{
  "n_layer": 10,
  "d_model": 768,
  "n_head": 6,
  "n_kv_head": 6,
  "head_dim": 128,
  "d_mlp": 3072,
  "vocab_size": 16384,
  "activation": "swiglu",
  "norm": "rmsnorm",
  "norm_place": "pre",
  "norm_eps": 1e-05,
  "positions": "rope",
  "rope_base": 10000.0,
  "rope_fraction": 0.75,
  "qk_norm": false,
  "attn_scale": 0.0884,
  "bias": "none",
  "tie_embeddings": false,
  "parallel_block": false,
  "init": "uniform",
  "init_std_qkv": 0.0237,
  "init_std_o": 0.0295,
  "init_std_up": 0.0339,
  "init_std_down": 0.0339,
  "optimizer": "adam_hyperball",
  "lr": 0.00663,
  "beta1": 0.9,
  "weight_decay": 0.0,
  "lr_head": 0.00364,
  "grad_clip": 0.5,
  "warmup_steps": 327,
  "schedule": "wsd",
  "decay_fraction": 1.0,
  "decay_shape": "linear",
  "final_lr_fraction": 0.0,
  "batch_tokens": [65536, 131072],
  "seq_len": 1024,
  "doc_mask": true,
  "train_tokens": 1081000000,
  "steps": 11258,
  "dataset": "wikipedia_en"
}
MLP neurons of a small language model. Each row is named by its layer, matrix (gate and up: input weights) and neuron, and shows model dimensions 640-767. Each number is 500 + 50 x the weight over its row's rms, rounded and kept within 0 to 999. Numbers have three digits each. A neuron's up and down rows have the sign that makes its largest values positive.
After each neuron's rows, "fires on" lists the tokens most often at its 100 highest values on Wikipedia text that the model never trained on; "fires after" lists the tokens most often just before its 100 highest values on Wikipedia text that the model never trained on.

L3.gate2352:436495513422570562499497509466483481512539548535500502513444541434519536499469475372470527457413533535390432353472538503524441473546492575513485528551534587435545476470459500484395561469428548530543523443482431502418527495550536544468550511495483537535626544498462453474405481481474398503404562534490519461530473475520578516420523569515489503450512511501470609455468506458573457535522
L3.up2352:521500595444449455499504522464443454540513452529507441477499486463490452491421549556532463468565499561476534569550423530521576442468516416458521487525524534415526517574456454577464439572541489504454520389497419468539472498401488450550516548480433494533437553483506504532469504504456598467532483509547511413492499506491589488467409526484540495472575488459527579535433501433437442441428
fires on: "."
fires after: " 1", " 2", " 3", " 4", " 20", " 14"

L3.gate1822:468390467474449548472525407514523499477524543508499508571492605518411598496544411466439421402468547518508409476523473403472579556582471542496555478480451470521495512475451491536623567566423470531498464471565548515487450642476495537559492526617545404484491514397455532478472517504489526452385449385444504445430504446516545522545505453530515579441449484443499504445463536452476474486409
L3.up1822:546516488497510497525504519468524516488405478513545477513418560467537495479441465463553599507497480478529538486452492543467380353526553516493461553510627571474506434568539584461518562507486550437545570579462453452417450453488473501560486506532498506597559392547523503494410515506409462478546508451437504348487430489426498491482499546565550462427600548529586547435573513536495530569495
fires on: " |", "."
fires after: " 1", " 2", " 3", " 9", " 10", " Bronze"

L3.gate1612:499483542471450521474500528480495538549459522413500502483495439548500482539544506445527467512499573437455509411484603488497560435522462560462397468460478487515376497488505524502577567562565454482561534440569533570507521479446609531434467572469478541552495526496534511552441540439540472578492395540590432556525484553530487538497540516496507474522484491539448505512457561500556441419548
L3.up1612:506537595536478482486364481501544458583468539559541461516493501456531449436512485510513573580483449481513467535491528515427509409483567466525567502553417540425475425402478451505512485518495481520441411569462523435452453363571503480504448609523551509546568558527433442421494547540434490563491594493586450473424447412487536514517407453473443547370512432524510525465539489471551452539458
fires on: "\n", "as"
fires after: ".", " |"

L3.gate1819:542550491464489586525430584500511501563473548402476511499520571436540509475494539392576351450480602424554456509466484400509532495504579553554537380512515546546573515531460578507519505543440482594484511539459449476499500536517492518540502431508547457580469569459502447529405466400450502414478518585480461468430539614513542507514599500547487550396535508506518468527466500513403505538534
L3.up1819:583535456510423470502466589485491476427548462504518475448486546467536433446581515411515504417593509540500436367499512450573460427525516555476493432509454585602434538473440450456468602514421511495509537480427533478436531477545446583535450505478462492446538520458591482564472448545519531421471604595450510474521531547488425491601474489458523570467444588510543488539567530430472505474556
fires on: " |", "|"
fires after: "\n", ".", " Year", " Rank", " "

L3.gate1945:486517384553474491475417489529561559401442541536506566550449500411416508444491461479567486511561489516435489504541456561544446441486492553558477483488494610473503457459448486527541402577563481548508402528551455487449509521534424562402464475527585566599416506437554494505466452534481531559442597438469532468484438489503560428514436542476577445513556563520458557438537495496526438469446
L3.up1945:605521482439519430547566615469478566509607470529437463498505490621532476527515560457517407540530510476478485419536529511577479371395528548477570539457504437426414515474531465496490545424546465603512493401529581459612547534603518521479488538443488506475584580496483567425509568545446390493503533546500465471478466546521572514499502432457486574473458545462479475452492351464453490417553
fires on: "\n"
fires after: " =", "."

L3.gate1493:488479513542460526538493537478471518551493567434429538535492585544475431455516480574546550463452482519485508544478592584505529531470466486589571544599559432554482459469480494535473498500612487545447582518591571498520455545566481573511539537524489498526496426622399486530499470383530450401529499566540576526391526496482482595427538432469570597496497502500555469543479537531529583446475
L3.up1493:550621453548629542466503520617465431501590559496559547446417517537490518434589455538434474521576522566529498569416526471551506436529613494506498533472544548507510484421534456532547514469502569525471444426481570487471501431406572570539471549431529491597431442503569475508571536485533495480514491519493506465419455465556515608522481477582446450519442496458407555473458508476420511454437
fires on: "\n", " release"
fires after: ".", " to", ".\""

L3.gate2223:485488601466571534404499462485494453545500521552448478546505493542517504521556483405578482489459556479437460364586538464499439440509496467575493444533566539390565539452449591503529501471410520534445506484480442441505445454498481477499634467419489477556437512449523419455431383550469456475488544583431449554496499531479508426504471617567541494508413481466539491518381413613489480547568
L3.up2223:467463516531448458458546381388513570467519528427477380531428561501563436545432507590477538428579531537389525503478447484427519462480454456479579540477484427416468534499531480493486549476571475416514547519566546440433557599465520496581480454502431522473451587366429495518458444531500536347527519450548524519490498425446458581485574468502463492535435509528461482442588522525450477602477
fires on: "-", "–", ","
fires after: " 1", " 3", " 0", " one", " two", " 2"

L3.gate521:481488463543424467509509522500505523528490507475438430476558527516636483514531504517427514459573575467494457494428479420584447568517547468538542485388484493536525518538461426460487471617550494440508419557526534550478470545491577570513513538583514445482425612564471444463575535507610560413484538518427548551514574473510416494470420505487576517520550517454480506514492498530510432429494
L3.up521:573400477531596358493435450432482605443562516520455532448522497491475446531534527476556472359440417448562560488479510507522493366535605436459504502595536417454447486481464499472469532466559472553550464489528523421567591561474566516497506503529457565453532600428457539543558482397486467445402614497499482478522549485523487510517512456548481587474470495401548443536517558461385568510525
fires on: "\n", " of", "ire"
fires after: ".", "amp", " Ministry", ")."

L3.gate2151:457486419545533606520533444509552489483508530483493485447473455443519538466501479483466474468551526439540485465515597473571464505555516544412502447587529549468459450529423474492463479501451604524438517556466456518519435523398408469495421527562491468526537469465516543512516544487491564448472443568518495479536414446541504496561431498507614550575534449481561619474465623429536518571605
L3.up2151:542546569567489551438518465558529469553556485479440510536419600466466541495413538483415556416571513522477402491527547501541487552520479578426447502416451582478456565523478502542522522480555466596534420496484474483516521598495490499553397482590376518458520500447426579459568494539504517478517446493525515438527585460572493675490487484454479506587551444497539572597480450573495400505445
fires on: "-", " Le", " Ye", "ant", " Ne"
fires after: "\n", "|", "S", " |", " S"

L3.gate413:514511510521451499507504543546571460484462534504426490514488536473493497530441531434582444477495428531455425542451608458542545424500470553521548520534482538456522502528482594496579542462526481512521404567575496500452459532498482474598463519523563463529526478427507476440469592555518508576516567459547422522489492420525615540493537520545592477528469466516565564470520498541602440483471
L3.up413:524482430526399480519529498450431536539481487457478444465456405545457572496484456613526459491455505490498525483518560426584487512475507617453499477457514462516511467568534556583599636483558494365454519520503615484474456476493441487511537485535488510544595441480507491425512500448533527577600487467427468511435509458581467438427437520576455519587462503411479592499508586495508470504431
fires on: "\n"
fires after: ".", "'"

L3.gate486:592474463435492426509433522428475507475529549441494540652532505409426473399460489462555541423502481622556536442426492501514463458421515494586459540517515536504513630571509529439487475492515518423560525508568541485542552625465530596384475385383516462576512544436461459503450471450428486442442511479581449446601501445476492570452475477568533499473561592490491495546469446424539393579539
L3.up486:437499517477442532526511507446484603497462484480432471533547531443552488472491527599520526524469539552435475549448483637464507630496443432562476534562583421527490621533487616448596560473506461550547482512483485593473572437542425515513521569496504554556459471448588435520555540503494584532523525528530501563524524584567482527521498466525547499439354474394476558541517483424493637476460
fires on: "\n"
fires after: ".", " |", ")."

L3.gate1394:451534511527490592454515516497483427475454443501531515561535552434448469548515487541414483504485435425535607458530436476462557513464372486561480503553493482552500507427509436523509509450526450569477425505409597512472511427501604599572482530533432578420479501492512421524532466476511448557477483508512416543444553502568505439529543571553525543477490468426526472485495554436517547442502
L3.up1394:461534569482464567580542555496430545471446546540582496585493596480482496431492477572433481431461445532430447531533535440383554543523416549491471499526559508576388467431511465561484503495541548461553423498461535556454388523384519480495490506532483568564450602459568517621486480496484456449535501545494517468424515464453484452595447534530484515541457457510561563498572469514562599522491
fires on: "\n", " event", " Candidate"
fires after: "\n", " |", " the", " The"

L3.gate282:591514472486557445546477510577505482468567543489425478514495483517442553484485553501467438469534460570566484565422553439469555439497459509525525528547542472482472490399538553545437445531581417491583536415593515568436472459493508517503460503476460594591417529456460506456498424580567545514488500536514500625478363469537503523511523501499465414547521539527509484395460479534552436490494
L3.up282:610497434401545413504473501542560573517551527576419517521453450522526525513595545506459470418437488516518451593394521544502471475527442503554448545484553480459505532456542504533505446457516507479572526553557589479514570496620519524510443502513528545484496478583488469506504565585528554479495527554514480587457447388506461485516512459524554463446431518569501434510430424615485485455550
fires on: "\n"
fires after: " =", " |"

L3.gate191:429540626477484506497544471492474498578480506506440519526447429500552496517544509572476512441497555537546500490459561533422471547544394402512542474496378483529536460466509506583470562520444550494510531590446432563413486501529481483575522491496552569480471493460407428568458508397486449479534481454613516502477451506470496499447517557567553555426555629458566434450653546548582497575429
L3.up191:476451474576524544472570489473530518498514585516514507491520456515489488552533519622482612353517358444465434397438569509473545441582529501526506407402489472510481501494512508401506571504479521516479523412455653521553473398480584532493472536496605440425538476494587471471485569537533505501524541533505556514658465526470435471538536512538434551484454505527507545545478494466613495520455
fires on: "\n", "akh", " ("
fires after: " |", "\n", " Uttar"

L3.gate2752:520481517504512451558462459600393575551537561435497463552548479482403565567529495528567541434523473463487501566473547517524476478544471476399562512451481478451490476444476532551555502584496416448446596445504492455422506497540495448590458541503508619501491542518497543593561526480553470534402453553537497546482506488569513432487478562552448466584457485441487439513450525601551522546464
L3.up2752:495569416620615476559487502528533539584488495491394493497563495532515511467563617472513569458438446493518457568465459369511511423492602417531468500472503547428540434508557502454507456484551570486505427479521445476537459479506560585401453463582530505515429420450527572410455522530525500560511505537416565560506559670483473503412445437555412489480487517519536517533550533446510656531480
fires on: "\n"
fires after: " |", "|---|---|---|---|", "|---|---|---|", "|---|---|---|---|---|", "|---|---|", "|---|---|---|---|---|---|"

L3.gate574:539572557450531600432559517444538573478486544424494558465520569431502480563554605486622448471533505465420491586454568426547537400492493472475468454494472454454500482427505497462491526472445443495480452518541455526503499522527505455492508469476560503509526443449493505481480569546490449481427535531519455441530443456534601442530408636482444576476548501584460463436427486560526512472467
L3.up574:540495511458484546519536605472558521509573425532429540566558414466421470510538513490452509436429637499489515503548492491532467494477517498458566533443568390508472541512600488521511521502582543451447544577471556514464460596541489513580369509530490533455426552476445528501468528496454580534437433550475660597553415529440454505447523501516565550403396447533480475467490494526456550538434
fires on: "===", "\n", " (", "====", "en"
fires after: "\n", ":"

L3.gate1647:476551518499616519373532367463424452370551500475597544521441461482395609549442504448509400422462520482492475542463504488450474488538530452441429552507471529367422587530496553428476528492397524524470547586436458499536525574456547477485535486452427507465452517433471546479419535489498451433482486582541518434492473579486527596605472542522518561448546468502474498516438563482514438498440
L3.up1647:553503488441440541455424544572568479517546481495449451447470535556507531414393447530468458485554565470548491489461535580545598603528388554539503501519556513468531450468464526580534480509466463575577492454552424448525539477519530555459507481508443503593500504551389492503396542489435406498587543484452545554491498664623570583474469628418494481505521418595603567483571450531535519528557
fires on: "\n", " |", " to", ".", "nd"
fires after: "\n", " ", " 2"

L3.gate562:562541445477494456555574566524505470521472532557498510531531488514474491468462496470514483506457548507577460567497600478570486512531589538527525522504525561388477589568493484431525562435441557560517527451493517425493451494547531528494450529369607571455499401439367541486548439450525488507415507535458503508537456408437441528465540505524476518489412532433492574535487429610509564500448
L3.up562:443444487506537480494627490505486457481563501520548489417561511579434455528487553517532506485529509512558577457510520432505475506527581573514483403539483470507492581497525463438381577445500496474526548461478500432506490522587538492454469613454479577458605508502472519541483476504569495606526485457478573671489459519505505530473543513537481503536464430418565517502415530436510461506619
fires on: ":", " Length"
fires after: " 3", " 2", " 4", " 5", " 1", " |"

L3.gate1211:489527454549518500452558461452412507487537429520513577498498557478426446551526458488564425478611525572507473469458424585461539484469506476569442516432464416521427565442450606538517464530475443521533472490418386477556531532482485493594574500531591603462553490546474510520468506528467411428468488512426500506472541545577655512490554634506518517512500545501540388453554463520496501500556
L3.up1211:544532496447505576513456559509594517487460544550463528596383467577522565504593490503529505473624528396440495538502538476513565448602460534530534532500481536458553512415569534485490478533467460506519477497461595440550563384588415506497504583430536457514475451580556495534568463476574510527462454495438482391500534638548465627506429467501550598501463430503543521546603509487559513401480
fires on: "-", "\n"
fires after: "\n", ".", " (", ")", "\""

L3.gate1173:536521526569537514513600508546536525482461404572440563435503515567488612528415497460526460491563571550517514512427428563522538539575652520520519573386525555448436415498485508460493593469648527467590482528498435561534536526507497457481421482519509459388416520511557551483480638578536571509484514516517439543565489446526490588452472593519529521547433497465506576491369449502549474486519
L3.up1173:518570501455454437486477482566463538462538522475494500518510528530455465478565479519480522536561505400602502556509480487514475504510395520509408501577576537530469446410454528492522486510503539482426486539548528424470523544480541483562531496474484482423552582461414472455442478519573572491502573539454479531575531416453453441588488557545506430528517527572442539542548485627551537488459
fires on: "\n"
fires after: " |", "."

L3.gate2511:498485489443506513533491506481429572440479559425403522448523521556528441539536502459512481480581454514431591470418544475434560498472497402532451469546477459501474440522525516522427563484541471539484435477499574467489632516485526558518460581577500484491563472481532479533513502488555452455544533556438427520508466513526473584530527519574558576485490544482501561563566546550571531458479
L3.up2511:459418509449423445462518463479522420488538519519558443599514566411499482410427544536473525527528586569569544462497521543557519472453471517541483515533462535524545612476495524526440484502510536554512490539430459340543560550577542466468516486431456572447494481516576452457513553512392449565448413517562462438530478577514567475505556460515586472443470469481402423436520492548412462509561
fires on: "\n"
fires after: ".", ")."

L3.gate2131:479449579476405463505506465556478513447532573486565479524563500486493516542502494488465520473560512545582551508515534437517538499576536413483527480553483477649557557552487502469419587507520527493472538485461460433498495481470472521564570553484447550447551476493536522474541515531526503528589441571527524513554501616433481447513565552480519575495469497464535546448505513512476484440495
L3.up2131:527511402399493500526505497446523381632574502494492545516461545544497469453461551447615391445458532430493536524518583461463583406471535529509496534503480416534488515472489500503529492531615478575434508446576518497549463508501489522482509489510521486402530457516542503540491411485545439529523532461555481476429497464421447430472570517460565470520573519519464568440471474602567504514545
fires on: "\n"
fires after: ".", " =", ").", ")"

L3.gate204:474536490526439529508586427501473519509435515513488538568552538587473452466586450472489493538514570533534487466629434363485499497604411482467559488497548535498463528495550548522463461554484576567443571547523443457496631523413529403502510448461457502439468521370527555416459539516562516502483495561441481598537563537508515495538509579514514525530549443503528511417530563497471494584539
L3.up204:512413500563524475593408477559401432496490559556523469482494483550541500504452422490458492511494528361469580457411490404444502460510460453533389438440453539454616533517512458436463422483512511520515488499470510517491475495490417544530492563486430543555544418515566574455436473462574491502518467482532478500501475458571493570445614444577413470474485509484570555530484556503636411541462
fires on: "o", "ES", "ic", " 12", " 2024"
fires after: "|", "O", " Ma", "M", " Apoll", "V"

L3.gate1793:514540499461410421594492485365450604470498519448496453478451483520470545549533552479536531552610495528522474508507507570606552482485512436535589468486487488500527536483483528512505419535536508504425528510526537515624477486540513526424439453552443520575343497498586401504531523470581486573527436549520474478448541478523442509531508421459468523476538565504475481448473482528513532568453
L3.up1793:561518493489465513486441542572488514622523484394514587552523465468545439530630482489601440566494592481491539467459491566417502515482504576471490495531462465535520509505473556431468463576628424524474460539522502453478474463533521509515512593558622573527527488499479507548554489561423612444426559437495498532407407507570494532470604467495514527524438567594488538409508473519495508432488
fires on: "\n"
fires after: " =", "."

L3.gate2939:607474518537578553474484453574479458425458461430470582597478506558441526495521575378430437588528446392493500545465553435461467495504561394509534568589573544439516461511406566553470543536478607562525578488544514516561408586606480481461541443459495548419509440510487504396458571459470446455508444481418461430510534450522503413519461572505487507516594478491540528498406469550517411491615
L3.up2939:502487504479506542505490480469469524485539482533507511501418537450533506409456442610484551487496465445495503527517488481434531515569569453419517609429448477477469549559551513523567560479464520460407495556475630542466430502574400536487524511504499408412478505467458506481433457545500567540576473467528546601504534475487534462467382488563618444509584543535446491501513584470514402547488
fires on: ":", ";", "ed"
fires after: " 3", " B", " 4", " 5", " 8"

L3.gate2314:506447476486559517518529507521553532548526605472453474489426439494460527489661525458552483468512588452444447565427448550545492510559527526506498464516494420571426500480591465523590521379442503514445549513464484573491457580486587521619521515567468517523439479383496569476498448495551534462485500468403502581638466485495488485485535525538606525589524494464614553531463450418440465465408
L3.up2314:524513495438486448529548605523541541494474508519548529567483556543520459591483504334465468442530442506492494458509473519590557473544502433568510542549672523530467423432451473541528424536478539456501495468504526454475520462597589530435434470434516504528447527499493560524489491580492484490508586601448533562513521555565504497517499500462513583381589488554522539452457563470412497592526
fires on: "\n", "|"
fires after: " |", "\n", "|---|---|---|---|", "|---|---|", "|---|---|---|"

L3.gate2293:427453454441522528423527444518536454522513609458543509546492437507488554469371531563507511440469496491499488518499584565489432501474511528542576516560505505427482549563544437523513553492509508536496460393540486407476542546524439544428482531525529511568469516473444497450417515489493431482512444449447438446440492498426513495519555501481574499565490467555450516478535481476496505486609
L3.up2293:441406411486448511488394470541548540495552588454438484484465531533438477411450482440490533600593475480551556480621501565592557411460443530555469454479462474452515509497523559507441505576442511484502566606530539516463542507474579445538473452441603503449528591488372442578449534501542445506580565567507515648541521473496538499446437535483458513465539530595457510473385475428443527399473
fires on: ":", ","
fires after: " 3", " 2", " 1", " 4", " 5"

L3.gate789:440455570441496562512488515425529597427481581477503483478487498494419544526481428455455533559534465515434548476547593572523386460518510525529556599508525540464513501473485488487526524450405431547557552509608525551501505500504470564486525468439494483498556552470431415465526485490495465511562415525398491503508462495527572472502477503535667566463507516433412538484381462528456487592510
L3.up789:557526450465556585516543428448481586510434497531563458414530497544468503444462547491467536493636512510474642465439456618514571490481508541518525381524509499539458567505574553443584447518509578372407455469522505594453479469473611542537407547505548558486475547461432485551478448503461479454547514415457440552489510476432511543486458526433476527463502460506523552580455527542441543516523
fires on: ":", "."
fires after: " 1", " 2", " 54", " 3", " 4"

L3.gate2708:560534577482494521541473408384591586558494575564460510497441477485599406544463489442516464467430509509414513523498534560468408391518522501505612438531586578455517521482558518509605511504543511474598418468577557494495533442517562482524411578497494540433557552514434467439442623471503541545553595447483433436447458436529526580419465503531499491514536542495529483579530564529468437476534
L3.up2708:488542501472501543522565515489463532497515438485514512436521455511499525435522539524486479655563528438506472525525453475477498471557451482523521534509519445476483524463500556537564549544467418524531490460618452547541503489605465593473511616423467530465466467541487459520515592419547441509531602457514464434585537519598515485511502466430430500485406530439388591492423518569514442522647
fires on: "\n", " classification"
fires after: " =", " |", "."

L3.gate266:516482459514535424461463433491484498450424578485421550595545551488488448545461555412505528520511473509476541504429562466470462428509525452487543556548520461534436500521506438397447470468546511521502479482483441471522466532482539498520560417493468533484480487442440559511497431495518528485491494599494515551450505544594551524572488468529547416449506549461464489497454522443546505486469
L3.up266:454560511439513451481430423557497602450519541470497531516559579431523471520512476467476499578407533491447526586416564504480471457545460400479461507481497449434470554518500484486511513437548438536553476505466447511503426501533559521507539463494508530526502535412419552489510434495557585525587554547570470485473454535507489445520501517539535463464460536480455495489513494467485552478449
fires on: "\n"
fires after: ".", " |", "E", ";", ")."

L3.gate697:481476596492492452477520542491484537525521493437390467500478502490457422566501541531469494648455499419404473593472586542488536466519493504488496561463514481493523503456538544423498456569520489520456559492420456471568569430522537482513494468474420555450415457551558411451587536525525468541513419492475499553512463517484559482484461592507550424446432435448452438511483533491521521523513
L3.up697:537504433525461543496512484427525449523497511517431467529520441609500537523560516449531573596492505560583454478551504489550417508475553528522518550490496502410578500479436480468501564497591485583514513404554585504446407516505530475450503454460562545576454441531452526485460528485410500492471554522538505483503523544480388517475482449461448507469555524506426592501422516544514483410612
fires on: "\n", "f", " Q", "Q"
fires after: " =", "\n ", "\n"

L3.gate1938:488480495480491509572529456473503507576513534412462692516445542452447473587533415492441431610494541495542471538455543531533447481557518486473486489474516484531475448379492536539476458544499629477528571477512492412497614505465518513524509511568518516494502482427486436493475596496554504504495503501477535488495536568538611508526523400523486521426513506410567566509490482516483558463462
L3.up1938:503503530441463532566513432461516622519538452475479596472579470454476508485596491466458501592540539528545481573445481602573440480536605516474566536482564546485428547392509423581581474513587528472500524548487517473534630514444565532544435541638539544609501438511485395472519539426463538492531546495489557539476514509503572465530515459515492513412460506468520545491509548498461602498463
fires on: "\n"
fires after: ".", ").", "\".", " |"

L3.gate1609:522437484496607528494529410506584533556469536489424485491527501491422575491503467451455566461556522395497501508404542501472442573612554510474395530515538491463513514478488473521601514428478528523534528409549555468539623450471498497543375549542509536472536491610487448427497497493464474505489586490484500460508424474461462545538539486527429406510465506473571470548530501522483467347559
L3.up1609:556530440481503557489559531557394472490460516467496468524486414463504505420542450480496585548593496487503538418484438499491586487564510600528420500539490489493499498535509501496592631499495500447517500479498493481466551471554484438559442532509638552477492501541437457501543425405546402451560435512543493495499555505474586465493521499474399485398490491464548559479606521520561464475454
fires on: ":", ".", "'s"
fires after: " 3", " 4", " 2", " 5", " 8"

L3.gate2824:508461467581438478458483554599536453439467515455485449439509472403511483460538519436530484583581597551650500495463530479549457549486532509580598457521521482545484517446456524496382419438544476486399486574455481365549390502521521498507543490486448467501574545451440533508462431478576456475509519515471497529460546545470515554523578459404507514486505484421514469579594514485402492449466
L3.up2824:479506428602456612440548484559519558524538436525456535498531529535587567477441506378541554457562459446465434489478484504587522455460395493495560459503382534430538571457412597512563463474456532461539549493545411504590496444464435589532412414527512410486534512544557502493517540500506479443457551559616473466449446461425546478495487574491499489462449462503512456520467484469540486462530
fires on: " |", "|", "\n", "-"
fires after: "\n", " Party", ".", " ", "m"

L3.gate1372:594463581458426500435507409497490535432507562372466595525438525486453614450579456487513449393533513493473510600518524421468497531522610531465504537458475443556536489479468540462436561512606486593397463424427473480477462552528519502458482475486494540538583468513502528475460567396532480528463475470461481466455475531581551548412501534498516496563487482499496499465567426492578540460434
L3.up1372:526516484399514374430462447488434415486472507508443495496588525471521452624517522510421447448511443489399543491590467418514523456482545409523582532511506415423450525524519482457511557502467454552427461441577462517552440448576493634424434446413603471498551510548476450494498538558423540496423497572546481413455531503521484487482401481509429603474397489595501564512557565486483496463461
fires on: "\n", " Los", "ra"
fires after: " =", " \""

L3.gate1451:446657571428605538415499482496526539443439557498534532551471447492471541489537512527487496476536527529362508479548520461607445492526594490531486508449553456453501548466476519454516617464467554559499473513487469460510498488534419497542568505510469522573444463344524490481532479472576557523452538585414499534460552497535560497532532540567577581517533461485473472462470565491462594519445
L3.up1451:445461514539459476529475479531540616532395581421546528377414496550503496475517407466434463615497496565436397477469570523490438525508549461455511448384490471483468541492541540401482497424549536525541551505465508505478469488447453508484411497428510494575462390478498479524538551545556432441523540545445444550513486464480399528481438423463374427491503482499409624523490486641523445557447
fires on: ":", " Time", "."
fires after: " 2", " 1", " 0", "T", " 4", "|"

L3.gate2931:568535513438461443445509429569532453476472521370455439556515548442575425509585564416488462513532507388338488521476475519519662475500512579499483531446538437622460515384484559514524547513434568506456509548465510564522495474528535637420526480494528505492456408492475491515577505476493515502541446519446538490547557497447471438542513478523515576454521583535591495414394497523532542448510
L3.up2931:573440568523427483515532454348472514491549466548503603524481485585460521489394390515505452474450519566556505438441530442448422437449525478420499472544474568480545420461533492459470470558486451520352549538465464475541545483522490437570465505474527486497548524468514387530512481589450506605507519475570511444452558393472597600506505473445529515546396468423481475528546511559471417443415
fires on: "\n"
fires after: ".", ").", ")"

L3.gate2552:563543417444428504523554420478462492492512442474484497432492443554480457577477484504435551482550461487588455558464477533534549452510483478495574541517450596583517535490481533434509554412474528468531450484557507527451498525528538533562525428562527370581477543448454499577455537533530513466532509474511479466546454445478486485492413515494489521438482462545537591509467450572437376477465
L3.up2552:545509541499466519594500585463468513512543549500535519544546497467489537439489492520487490464465519547449523506444435443571517571569444413460507461510513444545479544410552491547504543607539461485476469550545449493528476511469479558547478515505476465610464471592514535492598556494487530451565462469373550467473532469537434424453588455507511617432540542597563455426421460506418486509528
fires on: "\n", "|", "ity", " ("
fires after: "\n", ")", "M", " |", " equ"

L3.gate202:504491414482558496569493541563540481456490590599448502580463494500519486520546400400422500487511504470497499467435556556428476449470583487502507578528561569528501486486400461426469595514578523554547521458512588488546456594576467526414505472475466488577470532455517482476522540498464417471398559536473563422514545558487561493506468498463581477477521544464542632540515398438521474499475
L3.up202:550530497486490554486502499540530612451523502545564536512463474544465551521550419386518456583425528491504521519466507527578480471581428535507449482472513491583484518458431523530533527488559492518441560535448578410505581518511509446468587438505546559511548552473647399498598418518487464587511536481538385491451509425531525483571509431649494502492451426508454501484480464568464499585425
fires on: "\n"
fires after: ".", ").", ")"

L3.gate1619:537520459495416520423406498535474527479575491485478568560465641502495570577492534476451436472633529346461569462540533537408543510533480516441517472462496509434498469531496529567503575504567573516484484435495583479566489528462582501553491465495471461448495507499509552464532506614541460428479444490531453495471567458478562526435523482522547565483565533633444521466445513465456550550531
L3.up1619:531465435502514534533516475600415417556518541460432488528438512426531496461525510551519495484505586486527524476509483564465558549426509419463481469464492512555486601501534519490514520523521555366563489500544476532410453486500476466577412452537455470544497505489461430569541492520556475551529421526394580355476492555470496438473542514416606530517474545497542486457496436517545464498441
fires on: "el", "-"
fires after: "\n", " fav", " cam", " Gu"